From a checkpoint of a small transformer trained on Wikipedia.
Size: 11 layers, width 768, MLP 3072 tanh GELU, vocabulary 10393, 86.4M parameters.
Architecture: LayerNorm before each block, learned positions, tied embeddings.
Training: a variant of Muon for these matrices, 1375M tokens, 5246 steps.
MLP neurons of a small language model. Each row is named by its layer, matrix (up: input weights; down: output weights) and neuron, and shows model dimensions 448-543. Each number is 128 + 24 x the weight over its row's rms, rounded and kept within 0 to 255.
After each neuron's rows, "fires before" lists the tokens most often just after its 100 highest values on Wikipedia text that the model never trained on.

L3.up391 [109 139 111 130 114 126 139 133 179 133 134 110  82 119 113 140 123 144 134 128 116 120 129 153 121 124 101 105 137 141 159 157 117 125 164 141 138 128 151 156 132 100 154  84 124  99 117  71 106 140 143 145  95 122 110 112 144 108  88 136 156 153  86 110 139 118 143  94 137 116 138 107 142 142 127 138 152 121 129 134 158 133 129 120 133  90 132  95 177 124 117  64 108 159 126 160]
L3.down391 [165 127 122 114 146 142 139 164  85 100 117 138 118 121 126 154 104 131  90 115 166 124 146 112 151 151 117 175 154 125 155 149 151 200 123 145 136 126 172 106  88 143 117 123 136 128 121 159 123 137 127 170 160 148 141 128 137 147 127 139 135  88 104 126 122 105 139 168 144 120 171 135  87 155 105 171 131 116 162 143  96 162 108 140 126 127 102 170 162 141  87 156 124 151 122 186]
fires before: ",", ".", ".\n\n", "s", " and"

L3.up2130 [110 152 110 109 147 163 111 186 151 146 122 103 153 105 113 132 120 182 146 136 135 101 139 168 109 105 176  97 112  82 126 172 114 126 120 113 120 121 142 119  99 146 135 146 143 126 118 120  71 132 150 133 159 126 131 116 172 134 109 117 147 102  93 134 124 137  76 124 101  86 171 132 151 111 170 177 105 134 119 132 103 157 108 154  99 164 102 118 107 100 119 187 116 133 103 159]
L3.down2130 [ 66 109 141  89 100 120 147 124  92 161 153 108 120 167 129  91 137 139 128 143 149 117 127 124 150  97 159 132 125 117 135 134  77 143 132  97 147 136 172 169 114 141 130 133 143  98 108 109  96 130 159 146 145 132  97 105 118 136 119 105 124 116  93 129 143 134 138 137 135 117 136 167 167 102 130 127 184 122 122  87 147 107  89 167 142 121  97 104 147 132 114 108  84 131 119 116]
fires before: " |", "|", " |\n", " of", "ro", "ed"

L3.up1297 [106 146 162 167 104 139 123 107 123 107 129 149 128 122 120 115 196 105 152 147 130 111 119 126 144 124 123 107  63 112 135 143 132 133 144 142 116 129 137 125 221 126 155 110 134 164 122 175 134 103 120 173 117 119 148 114 106  97 120 153 121 171 103 122 120  93 128 133  93  99 132 114 130  94 135 154 117 148  74 162 143 141 127 123 134 147 137 122 144 112 180 128 169 107 183 128]
L3.down1297 [ 97 135  80  75 114 111 157 103  93 135 107 126 170 103 103 128 146 116 131 134 148  94 109 107 112 140 123 135 144 126 150 135 129 109 104 147 158 126 117 111 188 121 118 166 161 153  93 149 135 159 136  94 115 169 146  77  87 158 111 153 148 141 125 100 131 116 108 149 148 121 168  92 151 143 104 168 122 126 120  90 114 116 103 116 161 119 130 133 117  74 114 106 100 141 120 111]
fires before: " ", " |", "==\n\n", "==\n"

L3.up595 [154  97 162 182 147  85 117 187 138 114 109  99  90 144 137  83 146  95 162 134 179 144 118 162 141 108 124 136  93 104 126  93 107 123 139  98 115 123 128 150 134 132 135 116 125 159 116 131 131 158 133 133 144 147 119 133 154 117 146 157 147 103 107 110 104 125 126 194 121 135 125 154 152  32 169 172 110 126 147 101 181 135 120  99 120 121 171 110 152 142 181 100 160 133 134 132]
L3.down595 [154  98 117 124 158 168 134 159  87 115 122 124 118 130 123 179  81 163 137 120 113 182 103  71 145 120 133 102 121  96 140 138 140 130 121 182  92 154  91 136 124 160 134 120 143 141 102 128 100 114 138 138 151 142 108 103 102 127  88 103 118 134 155 106 141 113 129 133 101  86 122 134 126 162 161 123 162 143 128 168 163 130 126 121 106 110 122 130 140 169 150 165 122 135 165 137]
fires before: " "

L3.up2285 [104  96 111 140 116 124 127 140 140 139 101 134 161 129 118  85 123 129 122  96 129 127  85 109 149 115  72 154 125 146 147 179 132 148 139 127 163 108 133  66 133 148 141 140 155 154 128 135 108 181 153 131  99 124 149 113 160 120 153 107  98 113 148 116 114 225 113 121 100 176  98 183 119 138  92 142 134 119  86 107 130 100 154 122 157 126 117 145  56 121 102  54 147 129 132 112]
L3.down2285 [ 98 118 128 124 104 118 107 134 149 104 131 123 123 155 146 130 167 156 126  70 117  98 140 134 157 106 108 135 157 125 137 141 139 100 123 136 136  90  96 151  89 148 130 170 141 157 150 108 123 135 125 135 125 136 157 126  88 119 148 122 134 127 128 108 110 148 122  91  92 141 127 157 147 162  75 137 173 102 116 161 175 110 116 149 155 137 144 165 154 106 187 169 126 139 158 154]
fires before: " |", " ", " −", ";", " |\n", "."

L3.up2581 [127 136  93 106 155 102 113  93 178 147 121 130 148 115  93 148  92 131 143 132 128 156 108 108  81 113 139 148 128 143 138 155 155 127 105 130 162  78 106 121  90 152 202  95  98 123 147 117 102 107 124 145 120 152 104 170 140 126 135 141 116 114 122 150 144 165 147 115 113 111  83 136 157 118 173 135 135 157 116 117 136 144 134 163 150 128  93 125 153 137 124 120 129 119  96 119]
L3.down2581 [137 105 148 166 131 172  95  86 104 109 125 131 141 100 174 134 134  86 130 135 150 110 134 114 106 119 121 144 134  87 179 136 132  91 105 150 133 112 101 115 187 122 118 167 149 113 162 127 146 124 143 131 145 136 144 190 120 164 121 129 117 154 121 131 138 119 166  99 100 162  85 123 117 109 130 121 100 151 121 136 102 105 134 161 158 127 121 160 117 127 159 123 138 128 138 106]
fires before: " |", " (", "°N", ".", ")"

L3.up864 [105 129 112 131 125 128 133 140 172 125 131  72 108 172 154 118 159 144 132 125 100 129 126 105 129 119 166 124  97 155 139 136 104 149 185 147 129 161 134 148 111 157 133 123 147 125 161 132 128  97 120  96 174  94 119 121 126  90  79 130 113  96 130 103 140 106 140  92 122 128 119 124 110 126 126 129 137 132 165 120 163 118 129 194 100 144 137 126 119 137 161 120 129 119 150 135]
L3.down864 [157 135 111 133 117 107 165 118 109 101 115 120 116 149 128 129 114 128 144 175 170 145 115 117 140 145 114 135 129 123 143 116 136 132 187  94 135 128 141 171 136 130 144 151 163 101 124 117  86 136 119 105 171 106 142 133 140 110 112 146 170  99  55  94 146 124  88 127 146 138 172 147 137 105 114 152 127 107 136 104 120 124 145 153 179 150 160 105 134  93 111 112 115 166  92 124]
fires before: " of", ".", ",", ".\n\n", " to", " for"

L3.up507 [141 146 154 123 123 141 131 139 158 121 144 121  55 106 114 134 113 108 154 150  94 189  86 124 123 108 133 141  98 120 160 119 116 147 152 153 170 120 130 132 151 114 170 130 135 147 123 164  76 110 109 126 154  99 115 120 121  90 139 124 143 131 108 124 143 155 107 123 139 105  77 145 128 133 136 105  63 109 135 134 134 125 138 153 103 128 145 103 126 118 130 125 139 180 145 134]
L3.down507 [115 109 118 140  96 166  99 146 134 103 147 149 115 114  86  87 135 121 125 191 142 134 121  81 145 141 156 113 147 128 140 108 108  95  90 148 138  95 164  61 121 128 120 142 111 133 129 140 146 155 115 150 127 112 164 133 137 120 137 118 125 146  97 127 126 133 126 123 126 107 135  99 147 126 123 131 127 132 125 159  99 170 126 156 117 129 127 117 104 121 105  50 117 116 143 153]
fires before: " ", " |", ",", "."

L3.up946 [140 136 130 167 134 128 144 117 148  88 124 164 112 159  92 100 155 129 122 144 148 167 136 158 111 200  92 153 147 148 149 121 141 166 100 151 123 145 123 112 194 159 150 136 144 121 130 166 119 130  76 183 145 129 153 148 145  76 115 119 119 131 131 134 141 107 110 154 115 179 118 121 115 151  92 179  88 151 128 136 118 103 139 118 147 145  95 118 144 139 138 192 153 145 126 109]
L3.down946 [136 133 167 111 144 134 104 138 139 129 137 170 111 136 103 146 147  93 176 116 154 120 118 123 143  86  97 142 132  90 110 134 122 112 133 108 108 109 117 153  98 151 113 137 135 144 143 150 159 124 155 136 115 149 126 126 131 147 153 151 159 105 117  75 128 107 127 134 124 107 120 161 157 136  54 125 145  62 103 144 159 162 123 141 162 112 174 153 116 121 195 142 102 125 139 151]
fires before: " |", " ", "-"

L3.up420 [128 132 188 118 162 137 132 148 124 130 112 101 158 147 134 177 129 124 151 130  87 174 143 139 147 183 148  90 101 113  90 117 142  77 107 139 122 155  84 123 127 132  94 158 143 163 133 137 100 112 149 102 139 143 149 128 119  88 135 113 124 153 134 119 114 128 134 161 123 157  82  98 133 119 142 115 106 113 157  90 150 131 112 113 117 119 148 143 132 165  87 160 130 102 110 109]
L3.down420 [136 116  95 118 102 150 119 122 168 144 179 135 138 153 101 113 100 131 108  95 109 113 136 127 180 109 135 152 121 130 124 165 100 136 111  99 117 126 123 123 127 169 149 121 133  77  89 119  93 130 147 128 132 142 112  54 134 160 137 127 121 127 132 167 117 167  95  74 104 130 124  99 117 148 118 134 145 122 146 107 124 133 105 163 137 131 127 145 150 134 139 120 121  90 140 127]
fires before: " |", " |\n"

L3.up2794 [122 153 134 167 128  85 132 140 172 144 133 117 119 127 166 129 110 136 153 160 108 155 114 133 120 109 117 155 136 127 133 153 135 110  76 161 157 154 136 180 142 118 112 137  79  98 156 133 135 135 134 136 128 113 132 131 126 110 106 128 144 127  63 128 129 125 120 151 106 139 101 148  94  96 137 114 183 130  99 148 131 127 112 129 129 137 158 106 156 126 155 153 104 149 144 166]
L3.down2794 [187 154 137 152 126 167 139 116 148  72 132 115  93  90 148 106  97 119 142  81  78 113 162 160  98 115 100 137 112  83 120 148 104 141 140 162 146 122 129 115  95  95 142 138 143 123 134 136 177 168 158 173 136 114 131 126 157 125  85  95 149 145 135 126 152 113 130  99 163 160 116 129 137 127 124 125 110 120 143 166 167 101 108 112 160 118 100 127 108 102 136 148 130 148 103 114]
fires before: " |", ",", " and", " (", " |\n"

L3.up1954 [105 165 136 104 153 111 105 124 127 127 118  97 115 132 134 131 124 121 117 127 107 146 128 143  60 109 137 147 133 180 113 125 158 116 103 119 122 131  91 103 134 168 106 124 104 144 147  69  94 150 127 109 109 109 119  98 133 108 130  94 120 130 154 137 125 100 126 129 126 139 150 109 160 134 147 168 126 149 114 112 135 174 138 143 138 146 120 134 147 124 182 160 137 136 127 148]
L3.down1954 [ 69 138 143 140 146 126 129 128 124 188 114 155 150 165  99 139 188 159 102 114 130 158 124 139 155  89  96 148 102 132 161 153 136 118 181 125 133 115 147  96  89 157 142 100 108 118  77 128 140  74 134  89 134 140 112  94 146  98 131  91 122 125 162 139 143 123 150 122 112  91 130 118 127 155 140 145 113 114  93 120 140 125 148 135 140  98 156 138 149 171 138 125 112 148 140 142]
fires before: " |", " |\n"

L3.up2955 [172 133 183 144  55 134 105 113 101 137 142 104  71 107 120 151  80 120 145 132 136 143 115 123  94 150 153 119 145 138 162 148 125 127  95 167 186 148 125 136 150 124 180  94 121 102 139  80  95 126 154 114 104 107  98 148  96 117 128 151 147 131  96 159 128 142 117 150 161 109 120 125 109 115 131 128 100 168 134 136 142 123 120 166 150 113  92 161 140 145  92 147 116 112 133 168]
L3.down2955 [145  91 117 135 120 131  86 120 134 103  85 138 159 140 101 121 134 124 123 134  98 121 150 129 130 135 120 103 140 100 102 103 140 151 123 112  83 153 144 122 139 127 112 154 149 108 136 147 121 150 138 135 125 144 108 111 135 126 116 113 114 162 143 149 138 110 133 178  81  88  90 131 135 122 106 113 147 101 163 184 120 108 131 134 151 114 123 109 116 112 142 162 150 132 136 128]
fires before: " |", " (", ":", " ", ";"

L3.up2369 [125 198 132 132 137 124 143 143  97 137 125  98 111 124 123  93 123 133 139 163 154 135 138 118 131 122 119  61  62 114 135 124 153 137 134  84 163 132 122 116 123 116 119 150 117 147 122 144 117 137 117 146  85 128 166 139 125 128 129 130 163 150 119 127 142 104 113 137 108  92 144 151 114 110 139 123 138 167  85 142 122 147 135 128 124 158 134 138 155 107 173  70  92 158 125 135]
L3.down2369 [ 83 121 148 112 135  94 128 141 111 131 140  95 130  72 123 115 107 136 115 111 160 153 126 147 117 135 143 136 111 173 138 109 109 105 126 115 124 157 131  94 145 111  89 130 119 105 116 103 108 129 119 152 107 130 102  93  81  99 143 141  95 111 151  80 128 141 121 132 136 144 165 143  99 139 156 158 189 135 122 125 110 145 103 137 110 112 142 155 137 158 147 146 108  94 165 111]
fires before: " |", "==\n\n", "==\n", "″N", "\n", " |\n"

L3.up643 [109 156 142 112 124 139 130 141 104 128 112 103  88 157 113 157  85 158 116 132 107 123 138 144 144 113 112 149 102  98 108 138 122 134 157 123 118 121  91 133 119 143 141 160 118 115  85 158 105 112 138 167 150 137  78 111 110 122 127 141 116 156 135 172 118 130 128  87 134  97 169  90 161 126 154 149 129 145 103 124 165 109 116 155 107 142 105 105 155 122 147 178 125 144 106 159]
L3.down643 [183 117 141 166 123 115 135 139 117 108 170 118 140 146 154 109 111 166 145 122 125 137 127 128 106 147 130 166 131 112 168 109 118 151 126 100 107  96 161 122 168 145 163 133 123 159  93 125  91 119 171  78 110 142 110 133 133 152 157 119  79 147 109 152  93 132 106 158 108 142 151 108 124 155 137 107 167 143 134  94 118 109 127 161 150 155 161 140 109 139 132 124 149 129 110 128]
fires before: " |", " of", " ", " |\n", " (", " and"